config.yaml
hidden_size: 768
norm: "layernorm"
schedule: "wsd"
MLP neurons of a small language model. Each row is named by its layer, matrix (down: output weights) and neuron, and shows model dimensions 64-159. Each number is 200 + 40 x the weight over its row's rms, rounded and kept within 0 to 999.
A block is one neuron, or neurons of one layer that tend to fire together. After each block is what it responds to, as a language model described it from the Wikipedia text at the highest values.

L8.down714,265,194,178,199,192,194,148,236,256,248,159,216,203,279,241,214,189,266,223,178,206,160,288,257,202,222,216,192,194,258,182,150,149,183,237,178,210,234,267,213,197,217,252,237,170,208,242,178,174,155,179,190,188,138,263,181,216,168,148,198,182,143,210,247,152,176,201,160,169,189,228,169,183,208,209,156,185,264,252,211,200,145,187,150,224,192,152,211,195,169,288,235,228,205,225,210
L8.down736,221,143,233,221,174,210,234,230,205,270,79,182,169,167,252,213,214,144,138,160,82,267,274,135,272,259,278,273,168,165,206,181,208,144,235,207,210,113,129,273,260,219,199,282,268,208,244,217,200,230,113,220,210,202,185,140,164,175,219,139,237,213,206,174,203,199,231,182,204,191,219,217,250,187,257,174,170,198,174,138,187,204,148,122,164,171,207,157,216,173,171,185,174,145,218,227
L8.down1386,216,138,221,243,220,195,139,218,131,219,190,211,153,219,156,188,195,171,204,179,180,173,188,189,202,284,229,193,144,128,154,228,204,141,219,221,141,182,173,258,196,193,219,183,197,217,223,258,223,277,212,211,233,199,219,180,187,345,217,162,211,249,151,266,215,210,202,178,239,210,178,144,141,222,166,175,119,125,230,157,252,188,199,221,281,169,167,205,232,258,175,202,243,174,260,95
L8.down2044,297,214,216,234,177,267,235,181,130,167,227,195,173,132,137,220,269,220,102,230,201,275,228,222,215,216,203,193,232,274,184,207,175,252,137,242,221,190,193,197,168,179,267,278,190,125,234,208,162,224,254,231,219,196,159,150,140,200,182,162,154,202,228,173,156,157,203,233,213,218,180,200,212,205,193,210,159,190,234,164,277,224,174,179,220,213,226,234,240,228,258,247,170,186,222,156
L8.down2111,201,198,196,239,282,274,264,197,200,164,249,189,257,221,198,248,213,185,197,193,239,177,254,244,150,222,195,223,233,122,152,195,270,216,177,157,201,184,220,201,198,124,208,201,175,202,198,221,182,162,218,175,179,181,294,194,271,134,233,165,171,203,242,197,160,209,290,216,174,255,238,182,186,240,178,226,241,185,263,205,114,142,149,212,237,234,248,169,168,171,221,290,174,141,168,128
L8.down2302,192,197,190,207,203,243,234,174,207,180,248,234,164,258,185,188,242,135,243,195,215,209,175,258,161,194,160,221,174,162,247,217,240,235,199,202,130,109,174,233,229,225,143,121,235,160,110,214,192,210,192,201,262,216,205,126,171,225,222,196,181,276,179,199,211,241,259,222,244,143,284,157,232,237,244,189,259,179,132,205,207,265,203,218,170,158,255,138,209,240,175,198,218,235,145,254
L8.down2346,223,246,173,152,168,200,183,260,162,178,254,200,242,177,183,140,305,216,171,124,260,291,184,246,170,238,138,153,278,257,241,323,212,178,193,190,158,162,175,268,193,126,186,201,230,231,268,190,186,180,249,215,192,188,220,153,222,158,172,159,167,181,297,177,162,177,215,216,230,220,164,171,192,288,189,173,143,157,188,143,239,211,167,176,206,193,224,251,213,193,172,299,235,126,170,152
L8.down2944,261,181,218,204,220,152,160,191,233,207,154,247,218,145,243,211,228,203,178,224,168,164,175,231,189,265,202,214,128,201,204,216,188,204,132,184,239,172,166,163,188,186,161,221,195,156,158,200,274,220,254,173,234,211,191,244,187,262,253,181,158,204,181,160,210,163,139,180,150,229,227,176,260,209,194,147,129,223,138,202,248,237,171,241,248,184,184,206,203,177,153,206,247,154,172,221
Description: Pre-noun modifiers after numbers. Adjectives, numerals and word-final pieces that come just before a plural noun, often right after a count word: two large round dots, three children, 51 appearances.

L8.down235,211,162,209,212,197,169,204,145,227,194,218,241,250,181,202,197,198,118,240,207,260,194,237,286,171,181,206,201,205,159,319,194,141,145,221,205,182,231,215,248,200,215,199,174,178,208,127,183,138,115,228,253,261,174,215,222,132,209,201,184,196,225,206,165,196,166,172,218,208,194,208,245,233,247,207,183,188,210,205,255,237,197,152,186,194,117,166,117,207,157,253,198,131,237,165,140
L8.down678,181,177,179,185,197,247,125,222,194,252,207,246,178,251,149,187,228,222,225,215,225,304,171,172,230,186,222,200,187,202,183,207,157,188,139,139,175,194,245,217,233,188,249,126,188,226,142,204,208,256,150,162,221,189,204,169,103,157,194,186,274,255,253,216,237,216,295,299,191,249,238,224,243,214,212,197,211,153,141,212,237,240,156,198,243,210,165,97,274,184,164,194,211,276,197,50
L8.down856,206,179,208,157,195,221,186,199,192,217,238,216,226,198,189,232,187,269,223,216,113,288,234,268,275,205,177,0,210,193,110,219,249,210,175,281,196,171,159,195,163,211,168,172,153,191,236,176,189,147,192,252,176,189,203,221,246,208,258,221,180,215,210,238,195,229,190,225,198,196,190,206,220,202,205,104,185,170,246,221,159,229,212,203,181,183,257,163,163,250,162,208,248,182,180,164
L8.down1817,226,268,148,96,211,214,193,246,213,275,181,204,176,149,224,199,190,151,168,170,192,205,246,237,206,189,205,240,221,163,198,209,223,199,152,166,228,168,242,204,168,210,221,225,200,133,143,144,219,159,161,198,145,154,230,241,209,148,249,134,297,230,152,210,148,164,193,224,217,214,182,202,183,256,199,189,251,196,223,220,192,252,169,203,241,203,235,200,236,283,95,309,228,188,198,169
L8.down2495,210,200,251,233,284,173,142,146,142,207,165,207,314,200,201,156,152,216,172,238,228,251,214,225,216,209,157,221,119,242,170,223,159,296,233,99,155,196,220,32,151,244,165,269,154,126,221,221,245,245,235,197,191,197,267,177,189,197,178,180,172,193,210,258,228,261,230,241,236,151,150,207,167,182,193,235,216,253,169,139,215,171,247,242,241,221,193,164,142,152,200,120,280,180,156,131
L8.down2794,159,185,91,182,251,202,180,156,237,228,236,191,183,204,236,185,249,180,191,195,154,200,199,226,134,247,157,186,214,214,273,163,255,219,170,167,218,231,138,277,201,200,157,220,206,239,233,207,161,182,268,131,220,182,222,225,177,244,193,189,196,153,176,254,240,154,148,229,248,206,181,160,190,256,130,206,178,145,159,205,196,250,220,220,262,249,188,218,205,174,162,258,203,243,206,176
L8.down2917,245,152,126,238,203,191,185,163,199,180,169,211,171,184,218,189,229,159,174,192,208,174,318,241,196,233,203,131,146,187,274,98,129,248,200,153,213,179,241,221,228,159,243,201,206,180,153,199,184,185,195,239,264,218,194,212,229,172,184,231,192,185,179,172,174,108,146,172,181,243,179,246,229,254,256,180,196,181,200,273,179,191,201,113,233,202,208,161,255,205,153,200,143,208,165,189
L8.down2968,235,176,251,187,371,174,183,136,255,253,172,160,227,225,210,188,158,220,262,140,221,286,176,109,256,163,193,211,96,130,184,141,222,158,230,262,242,124,218,223,208,203,267,206,210,246,273,236,247,221,179,209,201,170,213,199,200,102,124,210,154,207,196,149,171,274,184,121,193,265,315,215,172,266,218,190,213,284,193,235,207,241,206,209,222,203,226,205,264,194,140,216,229,228,222,214
Description: List separators before codes. Semicolons and table pipes in runs of short codes, such as W/D/L match results or position codes (DF, G); weaker on prose words like and, Dr, -ing.

L2.down90,157,185,239,261,207,159,178,219,271,173,175,141,220,219,279,165,218,137,193,207,188,152,188,231,180,175,209,223,187,204,201,263,163,196,178,198,196,155,235,197,193,264,166,193,267,220,192,237,147,187,168,148,194,191,165,218,215,219,179,245,184,236,183,206,162,244,174,182,190,200,168,284,156,149,185,185,125,192,154,192,215,207,280,183,201,138,212,169,193,240,270,252,224,179,227,145
L2.down608,193,243,153,165,233,189,162,187,205,185,259,152,146,226,209,208,232,185,231,188,136,198,186,174,212,183,199,180,148,183,264,163,173,204,311,164,190,195,205,183,247,238,127,225,173,188,179,213,182,223,189,176,198,263,242,280,195,265,214,171,163,120,133,169,202,195,139,158,216,142,238,208,206,160,278,193,167,184,180,229,257,222,124,216,167,181,219,221,276,178,226,231,191,124,255,201
L2.down615,249,241,212,235,239,250,164,250,168,158,209,195,173,198,251,236,214,214,198,181,185,180,185,182,202,140,279,198,262,163,212,140,161,233,225,235,147,176,224,150,234,230,132,233,221,184,131,225,171,206,196,184,201,288,193,242,147,241,209,273,194,204,156,265,153,240,155,123,189,282,217,150,228,224,247,124,247,131,173,186,252,212,157,160,152,99,158,273,225,191,204,209,210,197,205,213
L2.down1479,226,266,207,191,173,195,146,255,137,194,196,204,259,302,227,200,184,200,227,166,236,291,185,234,214,128,277,184,194,210,179,176,244,261,258,202,219,216,255,184,195,236,177,293,267,206,157,146,287,257,141,165,218,208,225,212,326,247,173,195,115,233,222,241,206,250,158,129,184,328,268,146,236,180,188,200,257,231,195,208,236,182,153,214,209,160,209,122,237,175,263,229,173,175,249,248
Description: List item separators. Separators deep inside long lists, firing before the next or final item: commas before "and", semicolons in W/D/L or H/A runs, pipes in table header rows.

L8.down115,222,198,206,194,218,236,177,205,224,300,179,212,198,187,230,198,206,245,238,192,182,181,195,264,254,201,204,255,152,239,183,178,202,235,196,259,143,211,159,173,175,229,171,178,211,225,171,193,190,226,210,197,226,186,121,184,202,177,184,209,125,186,225,169,214,215,259,125,215,210,124,192,209,207,209,233,246,230,183,183,186,207,169,216,217,203,263,225,197,204,181,159,212,174,218,210
L8.down352,258,175,242,164,186,215,190,176,148,196,225,200,204,240,127,287,222,212,163,109,211,233,214,206,204,169,177,224,243,169,270,144,280,150,210,175,221,196,196,187,199,179,131,131,201,226,197,224,227,192,178,263,158,190,195,162,216,218,181,229,173,110,139,214,174,277,203,198,155,294,151,207,211,187,212,143,263,211,186,191,233,228,191,160,134,179,144,175,223,160,210,180,183,178,209,222
L8.down500,183,186,179,206,258,176,175,237,197,251,208,215,278,200,174,144,193,199,240,166,197,155,200,274,224,218,225,227,161,199,192,201,190,123,233,249,168,204,199,144,199,220,205,178,267,172,160,181,217,203,182,213,184,232,148,188,173,144,226,183,186,240,202,158,225,188,222,122,198,209,183,223,229,229,164,230,263,168,183,189,157,184,213,220,209,175,217,177,192,182,154,250,185,199,240,231
L8.down508,241,176,206,156,233,142,234,211,201,239,206,214,164,152,222,135,216,161,193,270,221,186,226,223,266,198,221,120,180,227,220,155,153,144,176,193,204,251,237,226,183,263,178,222,246,206,218,198,189,167,189,268,117,162,261,205,69,188,234,218,269,240,119,227,213,221,175,184,229,206,143,208,206,249,215,150,247,125,215,156,231,159,160,214,211,140,220,195,108,165,209,183,242,199,288,226
L8.down796,213,176,174,201,191,204,192,226,257,249,226,202,159,184,173,168,189,179,223,151,224,213,166,213,254,175,201,225,210,193,146,178,126,227,248,160,295,223,201,223,194,182,163,193,341,227,172,128,169,207,186,189,142,261,254,215,161,222,169,226,212,203,121,198,180,268,182,137,205,229,161,276,163,205,189,200,242,206,278,197,251,159,155,170,207,162,292,201,226,204,210,187,209,163,155,209
L8.down1400,222,182,165,196,258,156,211,209,258,222,198,204,198,248,229,231,144,119,168,186,243,248,171,243,102,234,220,209,210,160,178,164,194,152,215,180,151,228,219,222,259,234,260,208,206,182,212,109,192,237,175,178,182,200,202,174,184,192,236,183,175,250,138,250,257,192,198,202,211,183,305,221,192,161,107,120,200,213,189,200,263,240,254,190,280,186,235,99,228,163,270,193,174,225,196,220
L8.down1477,230,194,226,197,255,200,195,267,181,226,197,205,244,187,195,186,205,207,206,232,266,168,175,205,208,216,253,219,172,204,223,178,222,148,168,188,300,203,170,227,162,222,210,210,200,226,203,194,199,189,197,188,195,196,205,170,266,179,125,181,222,174,206,214,228,204,219,264,213,136,204,210,173,194,154,239,190,183,222,200,173,206,238,188,175,256,196,190,198,218,219,156,161,182,262,175
L8.down2775,223,264,216,212,217,220,162,231,190,233,210,171,147,196,225,214,179,130,255,164,211,155,217,190,253,172,172,263,148,122,201,206,213,134,202,215,172,275,247,204,160,276,126,171,194,216,149,176,215,205,214,189,106,223,205,193,159,201,185,227,210,178,117,118,194,185,270,198,196,242,202,209,241,145,156,222,166,194,190,198,195,186,140,157,157,155,254,233,207,177,133,227,217,196,220,163
Description: Post-name continuation punctuation. Commas, prepositions and other function words right after a noun phrase, often a person's name, where the sentence continues: "Tariq, as", "Ibsen, his wife", "presence at", "direction from".

L7.down1270,192,215,227,248,179,314,113,209,236,223,182,133,181,199,184,174,220,183,157,178,235,213,227,265,188,229,162,131,224,217,195,162,209,218,190,206,209,212,240,191,168,192,227,193,200,235,198,205,231,209,175,188,215,230,162,146,180,257,224,258,185,201,206,173,171,183,212,203,238,178,186,246,190,185,183,210,133,229,196,258,216,207,195,209,251,149,154,212,223,195,196,244,200,150,246,239
L7.down1305,241,139,191,160,185,260,163,248,186,189,216,110,186,184,184,140,267,210,170,188,181,186,250,294,200,229,179,208,189,223,203,176,205,194,207,210,241,210,218,233,243,212,250,185,220,199,277,241,179,258,226,258,250,202,154,126,246,215,219,156,177,259,164,191,144,221,183,215,257,191,135,192,197,235,171,223,167,171,224,178,221,210,143,195,251,207,141,187,308,209,265,159,183,191,196,112
Description: Upcoming plural noun. Word pieces, possessives and modifiers inside a noun phrase after quantifiers like one of, two, several, among, where a plural ending follows: network(s), sub-mar(ines), his (sons).

L2.down1359,191,239,187,243,250,210,164,190,199,167,194,162,209,208,230,270,183,198,227,204,194,169,183,177,274,171,203,259,196,202,235,140,189,170,237,224,222,208,293,210,208,267,235,214,209,174,196,195,173,197,243,157,221,204,230,202,170,145,193,189,180,192,176,175,261,230,151,139,223,207,142,153,225,222,299,146,204,226,189,210,214,208,212,245,119,202,258,198,188,252,192,188,163,190,213,166
L2.down2591,188,257,163,217,190,175,192,176,179,204,160,207,321,186,232,259,219,157,195,159,156,184,95,222,250,196,221,225,263,264,188,171,297,128,215,177,162,197,110,175,231,220,256,174,238,152,275,183,191,212,179,225,162,254,201,238,207,285,221,240,176,234,178,192,217,153,209,161,185,168,223,196,178,171,156,150,276,219,275,228,207,223,190,135,226,208,212,250,200,202,254,147,137,204,197,205
L2.down2649,211,203,209,219,159,125,253,190,225,130,242,266,258,218,221,196,205,210,193,252,231,205,192,222,225,172,225,177,205,155,221,128,122,239,253,177,207,224,203,186,205,226,205,234,241,176,224,204,150,104,158,151,235,193,137,233,208,131,219,245,242,199,242,221,184,157,214,172,148,117,235,206,211,163,241,242,203,154,250,211,195,208,234,184,88,226,290,285,243,157,237,228,205,245,150,169
L2.down2869,219,269,272,209,191,195,239,225,161,191,207,179,243,260,234,233,149,216,180,179,140,158,259,226,171,161,247,262,254,164,181,173,254,195,230,163,189,172,170,171,250,193,148,193,154,160,151,252,262,179,223,179,175,155,220,243,223,185,252,254,161,230,169,180,208,109,192,175,232,216,218,216,220,222,210,92,276,216,201,211,226,255,184,207,217,211,209,249,225,237,223,163,202,98,217,253
Description: Clause-opening temporal prepositions. Prepositions or subordinators opening a fronted adverbial phrase at sentence or clause start, mainly temporal: After, during, Following, plus if, as of, because of.

L7.down1120,193,155,221,87,233,177,197,152,186,219,228,203,219,217,230,193,265,253,197,204,213,149,200,177,216,207,194,194,128,197,176,205,207,176,215,224,210,155,169,183,196,158,310,160,255,191,188,171,177,196,200,227,200,205,174,293,215,225,205,221,188,261,176,192,214,264,255,224,257,165,180,214,217,204,191,180,196,162,156,177,211,186,164,236,163,170,208,186,232,174,205,238,155,218,211,209
L7.down1528,221,162,252,191,208,191,247,173,162,241,135,187,252,257,171,172,223,177,209,143,169,221,196,143,170,218,225,195,124,145,74,128,206,277,173,215,184,132,146,206,172,211,272,177,154,204,142,243,198,186,212,155,206,214,157,246,183,173,175,159,236,228,229,247,173,202,117,246,222,190,161,216,202,181,275,136,261,170,149,185,194,126,126,192,211,248,191,249,222,179,229,202,168,234,299,191
Description: Governing prepositions before objects. Prepositions or verbs that complete a fixed phrase and expect a noun phrase next, as in because of, part of, resulted in, led to, with.

L2.down1487,248,213,201,130,137,201,195,230,172,282,201,130,220,82,145,174,227,151,232,208,215,259,248,174,223,208,222,196,184,173,223,186,262,178,240,184,238,223,217,283,250,177,183,191,243,109,225,198,191,190,200,227,227,171,247,208,246,120,194,155,254,213,229,197,228,238,193,179,223,276,229,204,227,232,196,205,176,219,174,175,238,181,183,210,222,155,221,224,179,233,216,205,173,160,221,190
L2.down2197,259,218,168,233,207,219,120,213,264,126,138,197,237,213,147,161,200,155,244,161,205,234,177,246,253,131,195,190,145,188,255,227,217,216,168,155,215,173,192,253,235,273,221,212,214,192,194,246,201,219,182,234,180,228,182,181,268,131,256,194,187,211,176,147,219,227,211,189,134,195,245,185,189,247,238,169,190,228,207,255,223,212,191,153,242,180,193,263,174,166,185,149,274,169,200,245
L2.down2216,221,168,176,209,200,176,212,254,273,197,167,202,142,206,157,232,217,198,224,196,194,243,192,176,198,163,170,171,203,162,196,200,194,255,305,155,187,187,247,168,244,183,241,177,175,183,249,158,192,205,186,171,202,184,228,213,242,143,151,195,107,186,225,245,214,220,204,218,208,189,231,235,218,225,172,265,228,199,68,198,234,248,188,233,172,154,306,170,215,210,224,208,207,128,234,150
L2.down2331,194,205,225,191,159,185,243,211,260,160,166,186,160,214,148,181,201,219,275,162,239,190,196,211,265,217,179,166,152,231,135,128,193,208,205,148,198,226,188,255,273,143,247,153,177,183,173,268,211,166,262,118,190,137,180,178,208,102,265,146,180,211,215,219,218,182,241,174,248,266,224,231,170,215,234,227,188,238,206,157,239,258,211,287,257,76,245,170,171,231,195,154,259,106,189,141
Description: Physical shape/object descriptors. Word endings and words describing physical shapes, parts or structures in descriptive text, such as round-ed, stri-pes, cylind-rical, three bays wide, te-eth, e-aves.

L7.down1832,194,160,232,181,250,163,260,262,180,145,238,188,204,232,134,179,193,117,205,257,247,206,198,230,275,190,235,151,181,201,211,269,174,163,184,155,161,137,174,159,253,210,163,182,208,204,208,181,143,187,147,200,136,188,152,172,183,226,242,203,154,159,221,160,189,240,160,212,223,265,187,225,217,255,226,262,192,218,183,191,222,291,265,228,251,194,250,158,210,213,252,147,178,221,213,200
L7.down2699,213,260,119,232,223,231,169,205,215,178,254,208,228,195,149,157,278,165,202,227,124,176,283,234,139,279,226,51,201,188,277,197,159,165,168,221,188,265,191,217,195,158,162,219,187,243,199,227,293,230,244,207,303,157,234,186,184,276,200,194,142,171,221,104,141,156,187,194,210,201,171,117,222,157,175,267,124,250,236,228,226,174,163,193,294,257,235,240,120,198,213,255,209,151,183,190
Description: Separators before country codes. Pipe cell separators, semicolons and opening parentheses in sports and chart tables, just before a country or position code such as ENG, FRA, JPN or MF.